Weights of a small GPT-style language model, trained from scratch on English Wikipedia: 2 heads of 128 (1 for keys and values).
MLP neurons of a small language model. Each row is named by its layer, matrix (gate and up: input weights) and neuron, and shows model dimensions 0-255. Each number is 500 + 40 x the weight over its row's rms, rounded and kept within 0 to 999. Numbers have three digits each. A neuron's up and down rows have the sign that makes its largest values positive.
Before each neuron's rows, "fires after" lists the tokens most often just before its 100 highest values on Wikipedia text that the model never trained on; "fires on" lists the tokens most often at its 100 highest values on Wikipedia text that the model never trained on. A number after a token or word is its count.

fires after: " in" 30, " In" 12, "eb" 11, " al" 5, "on" 5, " sub" 4
fires on: "t" 43, "s" 42, "re" 8
L8.gate294:532515505552501526468493540568528467450538458478510514546580432525532527487553500454546497482519527462488463529447437482460539513511473538470488498539484436519490403500521544483517461505612467503585464499468485494486482525417465483492524553470557557478495444576547428468466555485422473485500530506529496528478455546447447453472532464560521564462472501538476497438494456499584596486533536486514523553539537450506553500500524469516506436542481497477472495481454496542547450516503585544473582507464488455482555495488508479572523457549405597500480510478471479514496492516438547486515459450490502546533475572409452489466504530471446482498571465459403432545474482504523495498519516515450506537446527525519477498491495487492476515537421493439563583590548513501488486444440495
L8.up294:526471480530468489589496453466512450495461565513477517519499502456536464460541547443503477517448538521481503538483550516529500511482567493510555492508538474541457455446490479444494454527498474524420616474525482506544524517554504511529514426492568523514456560508440438509582498511560497451512580501517449516518471581428450525538591502509476502486455469443603546481517460527468540484502512506515523558453488455484493514557533506512522508465496519525520403479491563537486570474465517497510466515522496500487446487504487489573477442555526475516517485479563565441500469493528515489601417456481520457531434475556451452527575491532464500504560474543607450456547424552503534507515469413469459558494527413510520575537572495527535557473511547483491540516564481459513532477488535

fires after: " s" 25, "-" 12, " (" 9, " S" 8, "(" 7, " \"" 5
fires on: "ong" 31, "s" 28, "\"" 9, "eat" 4
L8.gate903:450533491514561497560536485526500436504457488520498532532492450526569569542549485467534577509479517490516542549572571516456494536548478526575513535442503515518452495483468512480521434588543513565545505476502454529452503498504558460512508515517486473439532506474498405550516577450437422524479558514410495501468406513611568433501475447537478584504483437492463434516556473561436522525514431478481488525503511455432496487587510519491463439442444533472523510513523533551544550553430470503547549460520523492464496526476426447493517455487514491514450535473531576527492434442497541498548520494531516479573518506510520524528501511435525506526517488496582530585540446486472477486502431543527537529444508496529505526441504459491556514500528498452497448477440473517508496489497586
L8.up903:480517517538501484451524482429456526485508480490537563421441554482473616509435460469562491564503456506467494527528547516493489461447450523506579467532516537527480481481521473419430546508519421509509517505551482485452596460495530493459484522478529567466453495447513514536423597508495475558477504471577464534476438526467495488509483443473546459486396487542559504551496541484490522613570488471489450495474551448516471525548604469466447477450528483491502500525414546467477445460539523487484504498489476547525422532478491509574508467523521594484556446484539468463536462504480504514539452525553501554499509462560552506476528470519563506518543534416506489500513480530508467511541457576520573497493519541524521480491459460551451504505517576458479531536500439483455441471542537

fires after: " S" 26, " N" 21, " C" 10, " n" 6, " s" 5
fires on: "orth" 41, "outh" 38, "hen" 10, "ff" 9
L5.gate397:510499574423471464468576448527473508541458527520503564523467480572458481520477498489519562568460532494525568517492551486507471537490483524521503539528506509483473537496467487434543526565496486548587485562476512525503501477454462451530455490538561490459535451621524543456533523476467510514470477473479487527577480527441524473471508485485494524549455523444487519558525540521462521501572474515520553463514442479480450566457522537452492459498565559531470468510512500517498470537472512565538488487497510569557502540485525528515507464480531596437569493547485546466563557485479511568482419485552482543561521427506474469523463449502464536437521572498514566543494556480428531546537389524466491506545533491504505558525582568500585442531594555526444553495470522456440483470526540
L5.up397:526518554382486467478488496534583515420493450546523573543486466514489503478467516514479526547455486425523529540454481490469514587478435476509523482491426463541433548434497472515493581535497468539546490535468454617470531512466442486559494461545530445509515490549530479446604508464489553530520500501426448551551456510466522503476532499361498453568441499526517498502493496470526523477514491511508501475510489460507559507473553475483483530526512553486507520509499504465519537511470531555587501511539524571501536472533543517543503483460545579504584479500551499464492498538518479518482503512482449520587539457526498496515494554589440502484555582505457530517526544486461538566520423557409489566516551472486528562512521573482552501480502566492484536482501423452474526476542529

fires after: ";" 20, " p" 17, " |" 16, " R" 13, " P" 4
fires on: " 0" 36, "ost" 22, "es" 21, " In" 6, "In" 4
L6.gate376:520457480496486483526430550511452500546514559515494429547433502469488410503521543493509451481496476499431479548517445466467545485514520507496468483497505506458613540520486422455554524499528535480515459492486575535481560475533546520492597542538515462498532494525504510520488495599452484501515487495488505496513461488532487515476479529508455530546460467508464522523479559474521544408462551502447506467549541565477416524492426501552480535571471464547526492556576532461445500429433467541532517605522549562577503497546490573548492487470477505471459504371461472520485486514496425554484472552462419510494455524523357500470566480483432513475566502545483517455521477519519531508525534461447474534552456494470513536443463552456502531504496480462509436471487518522521534458497566
L6.up376:526547506502432500437442531419465466413547499528488435470461549474522522522492529513506468502532558471479471538499509516481532469511455518468448496517501542570582480453544527494594495507506523515449534476461541473485549539472509488465487537525480425538548495542508451482499565635458460543563448484475520496477462548536481518485479499553513483482514530501489476486483565490584529444464434548465527480548546534481528535534450518482447523533428437523441551493498542547437488362471454493511506513484501504537464508507508522547488490465435502511480487508418636560489536504449510520519490531537455531532549552505459519482468553438515546449498576513450557455488507534491539457517513523504478530562486515512451505504437479485534525512478419596556485456422512451560462524544549

fires after: " f" 19, " w" 9, " b" 6, "s" 6, " t" 6, "f" 5
fires on: "in" 20, "at" 16, "o" 8, "um" 6, "st" 4, " |" 4
L11.gate527:466515488467605463574512483506463471469573540456546504504459494529537498527492440444481469546495431398476487457533498502473501510491468461564500454546531540520509496523481539492490555463539537435401527486510485422466471521500549449493512499439478406452473502471449494542523537479538525464482475459428530492529506555490612556502520529550515489476471529504506545428548544570543495560500516487492528504580494455547523486604510463531484563450457565461569529514525456469511482457553461557464572591508538485573531584467455523517481497554483483563532521474492526543548496471519509529522532480462494542500472512502490439558506551560510443510488539479519486504477480467480508508533494571506483501509490542377545478550540458511471596496545434535462493447478490541572479486476550
L11.up527:549538512436447552522465492513549516490503515543466526454517478526536512490486445479480520490522543407530555515425524471492501561501564470520532497548555439528470505527517555469480510511475464498557600498451423420464457459515564475537461509494507511511455508506500446566557507500540474475481446495550486411557499494547574520525435433505548465543469515495573499472540521537534505465462501503467470505531548546464480578582484436475445525557477534489513566445481482460474555535475513540502543488465475531527504462506515394532537524486472496527517484495467518534489602419457446491541510513519580522524463457482538454578519412427485485541475508469432515559421530478539538522621470506451506537558505464489526533526520483569486477472548503532452530483483483450566429521546498

fires after: " s" 13, "ar" 10, "7" 9, "t" 8, "8" 7, "2" 6
fires on: "–" 44, " to" 15, "ince" 15, "ly" 11, "il" 8, " and" 5
L7.gate280:501480504516529468520504515552534455441531430486502514530447541494447439547501488559542507492496476441493558509477478510517519432486504425502495504498547481491426441422498453520525476461463540500554492536554466486462488497497529538464493543529565480504560530515553503454535392531603457531518524546492570582545490479578505474563507478422504551563564414539482482475534520515510493421521492466439500546508558464496446485499534550552536453540491540468582431438484472532468427405509507504432501497472537504474587480528557505554512487568468470539408507495515469451461483519572491538494475461471490480496527526472550571437504481441470473481535472479439485568491409497472494471524477529556447533504523545519446483509454407437501465507457490540443467563498511492510486507534536
L7.up280:512490466448461521470573521483474547563482486399494427505499544561499446541538432528458414416562549487550542484478500480475440489531448488474461472498496552589490543517458482535551500548522512454483402567500443528424482520422535415502515491533423505480450455550494545483506452520479450505511496507495537457538506477461480569520544517500551538581600502494548533510536530502488509515530548530531519442467484589522487537479456520504507489549516553477485486434557463545444443484562506502543497554509500484553460465459545409515525508548543460548481449509544490545524553527483438494497463518453494511569520518438477410462482479472416514492496499540493502549558482476475500431473468473473523546472555564502552534521494506488517522580468485545512500538510580458498506494571457

fires after: " S" 21, " N" 21, " s" 13, " n" 6, " w" 5, " kn" 5
fires on: "outh" 44, "orth" 42, "own" 14
L2.gate520:514449574493557460540516544581497532425476463474514494565506544446458512505445510564449458559500483524513422529423557481493524510531474464550507548501507480455487532466519543484472497525463533484525406489430581520433568550478542500490564532468595526540542494510579478513507578422488516497520507486494481525565548518525467477425484548455542490468480546473485471493573504485482445482515562462468571437507456494467493523503404491474461484481548532521496473445436447539518484442410542482469544430501517527499497470492544489452557547481508584487550544512533547489505546428421469504517541453468508557513483508518473448471453535432556494533470503508471517440486457482487507548514447563451476530559462445482532485511599575513534498498485561526475503483519493524424532511553495
L2.up520:542455553451553445505525492541437453394487507464462516485501510469481487496445544533486493547463511590482422546471587539538525463588484441473518526471460510502510560428504530462513462522450530495511430528467541490425562502530471477479523525494589542589526472510518488519537584380431549482544503511421481521565487442542514512419527521444513485479469550475530494479535534560528504456489522532519501443488469478498506529524444494509388514493555538547460506496484449502539501496459533465513517461526460501485523518516556501475505502469489581507543519503506552483516483474457478524479530506432516596510493524577491447450467447495565506506454579514468525452536540500561534559539558512452443525581471486492490516529563555499519512474546467549452504549549520504424517538553541

fires after: " in" 21, "in" 18, " In" 8, " d" 8, "en" 6
fires on: "t" 25, "ed" 16, "ent" 12, "h" 11, "s" 8, "it" 4
L9.gate19:528478480476554554535525476503471536495536502510475576502468529513526487490522466518481551514570483494468510537490489517460561496518473469542533501519530481490496473440486539488500498541451488536516480493480498454575482486546532500432504510493562507534515478547471465456519573530487518437483521545500530496502506506516555398468556463602518483536564546523462530521500457496492558389519502501500422534506545373440511472508513515536510497470496469489584468498484570500428559566508522533496550456485513479405557489428381553547522513606448474487476493512465472476436453465549603499599527509490459563504542485471555502550555502483498496485594481527426502548557458545533551472501508571488446595495441513460500472532463512526530536514525491469467491458541476557435458479494501
L9.up19:577404467546508477521547483490547510533523505503446507483541470521508512472551483487510527469511455624469494545508507576476500620457462432517513484559522568509538461462539511475473452480439524532504481433459491501509529574562525499508566505432562509487495592449550494456535578515513432493413482516541476514480428539470433531467517476526529490525497451453508511429535501467481478468472459521458518492447483564526508507483469460506488524526475477468542531535484525556508447561509556576520535486492569436443493550455508506472444481479448503463517507526518460531439479580474516542528488501522442411564518423479480435553553558509559438530466483480567495551568483409539539499495461450472512470475523520583462528444481507558469474463582512475489482502495480478495509464512534

fires after: " m" 48, "ron" 7, "at" 7, " f" 6, "ri" 5
fires on: "ade" 14, "ult" 12, "ed" 9, "t" 7, "her" 7, "ard" 6
L7.gate81:441466537461498471400536514479486539486525516543490530513500476532494484479502499463531443483468522464460530520418492435493553495426483526457479423509484490429480468502559449497542568495498469462470469512485504521511420420575462482462508483523451552507471549514454450490567420465528437470515553514469469447501487539553476498499507479535512439444465534475534539591504524474483531570512511524537507505513479494547563517623517512524496480483516543520594415445495392495436568466544472492480474542530470538456505561491505499514430563472479497493540521458455492524488541468541438466505557457457532475495494499503470489514637479448497591497531456524480512472526485532508494576472506508382573443511536461499490474502480567578486480465490524449525513552485522427487444483499489
L7.up81:433472489459497506555452491499503493449466585513544489524490513505529555450491465488540561457517535495454469527510488527451386468522522532445487519611486579467437508475448512561525445432501485570505484552527456509562497502564528513475473464491441542472532452465536499523525450424525436565541521512462452501460525483411504504530487420466453506476474444527429457504480490584473481582507504498405462519508484444531529470516562502578431520488553478544518516463434490603419509557450458571570468507475524500413495511429552470567512560485506471496471535515555470528545479555526444505489564515467506500505542582479517487526506516489460511568449482525511471459509521538533478480505549523479551558536449532531486467534530462520508506504545466463507469543473545483561517529529502

fires after: " 201" 20, " 199" 10, "9" 10, "2" 9, "20" 7, "8" 6
fires on: "3" 23, "4" 16, "2" 14, "5" 11, "1" 9, "0" 5
L8.gate464:541545533488450506541461471612496501510414529443475492503566383508515489493438444516558555534544571537509504537548501518568596545514453497473575488484475534458505486466488433490486468403505533493504456481487512537505512532457495523455503534513485527465543507427500503494443467478478522511470536456426493510456482538534457499481527437442504518514430529499480462544491526597538495443532481560519541536502439440526590505523414478498556484519484475511539538495493513507468496504446549535457532485491537464558515439531493463529488465480481515351521421533483560506408438513536519520549438487524513546516462549460567409479412504443524507566479505485540556483523515472549470474492460467462505513420482484474502503477538505478470503485489457496509513536506453517581472473451544
L8.up464:478551509498489482546523458432420549517533483482449469595488479533546491582443497511445510488503523430498510475604498478545496526468554513483546445474433488496493475523449570542504520619456471514434426453449532460587460475427511569504484508426563488503512498546502534442534539540523475446439395449473505519526557514474454466531466543472467493483515523541541533542513448493531430451491493512514474534506537477437566506423468447474501478498546514439437505469537469497472550492541527470553553516423506549534490463490493453451527502502546472544558503478522480543473426496503505551406544504504571553552546445502505494561466538501488477531504552507453454559488510530534496475532454465404511503494539475480530515556509489473540522516523507513403430509457545524531526489507480

fires after: " m" 26, "m" 16, "b" 6, " " 5, " the" 5, "-" 5
fires on: "ar" 40, " Mar" 28, "ear" 6, "le" 6, "he" 5, "é" 4
L8.gate38:438529502490526547534467492573495484452452510528458524481544479513557488420492451529567540526428501481510463538562548480485495542430401501496442490485436477450588490450468471511435453532541520443466523527545500473489453520514517515393496542512525453514459528553500467456518516503437542582531546493496502464455445544484512529566557490483507446561494477503511539537535534493520477476481506461497557439477539464580444571461484518513452467522554468454551501536514510531496455461421561528442474518470458577492405480523500481565496482462573526570463540500477492517483418484478478519496489497555527551498493450503548535510436515466504504520620435467525403471468497522488483497451448447478459512426512577541515512564526442502521429507464536492519448492505519457486454441527495
L8.up38:523517417514472484429594477571476539483528480539486488506489540500506500528502431538508558435477518478448575480437615480490544414465482555536464470528509473512521547495527522467529435495510417462518497485490493501448496460541551461493445465417536494507469520518473496560505510447536492487505499495559562500537477502453537517491514450526510470495404461497496527506578460465527481511534414501523509469568497439482501565428507431510449439532501523555551451457503482553495472508457557500462458538419466408536537533517477552537522484515487527503473532489491493478548496444500500501516497503545524514516467461482487490548452484548538455483586530434466530585465481418549502585443433507510461564550427528525489420463501489527514557425593468492563519497471531527539462518557518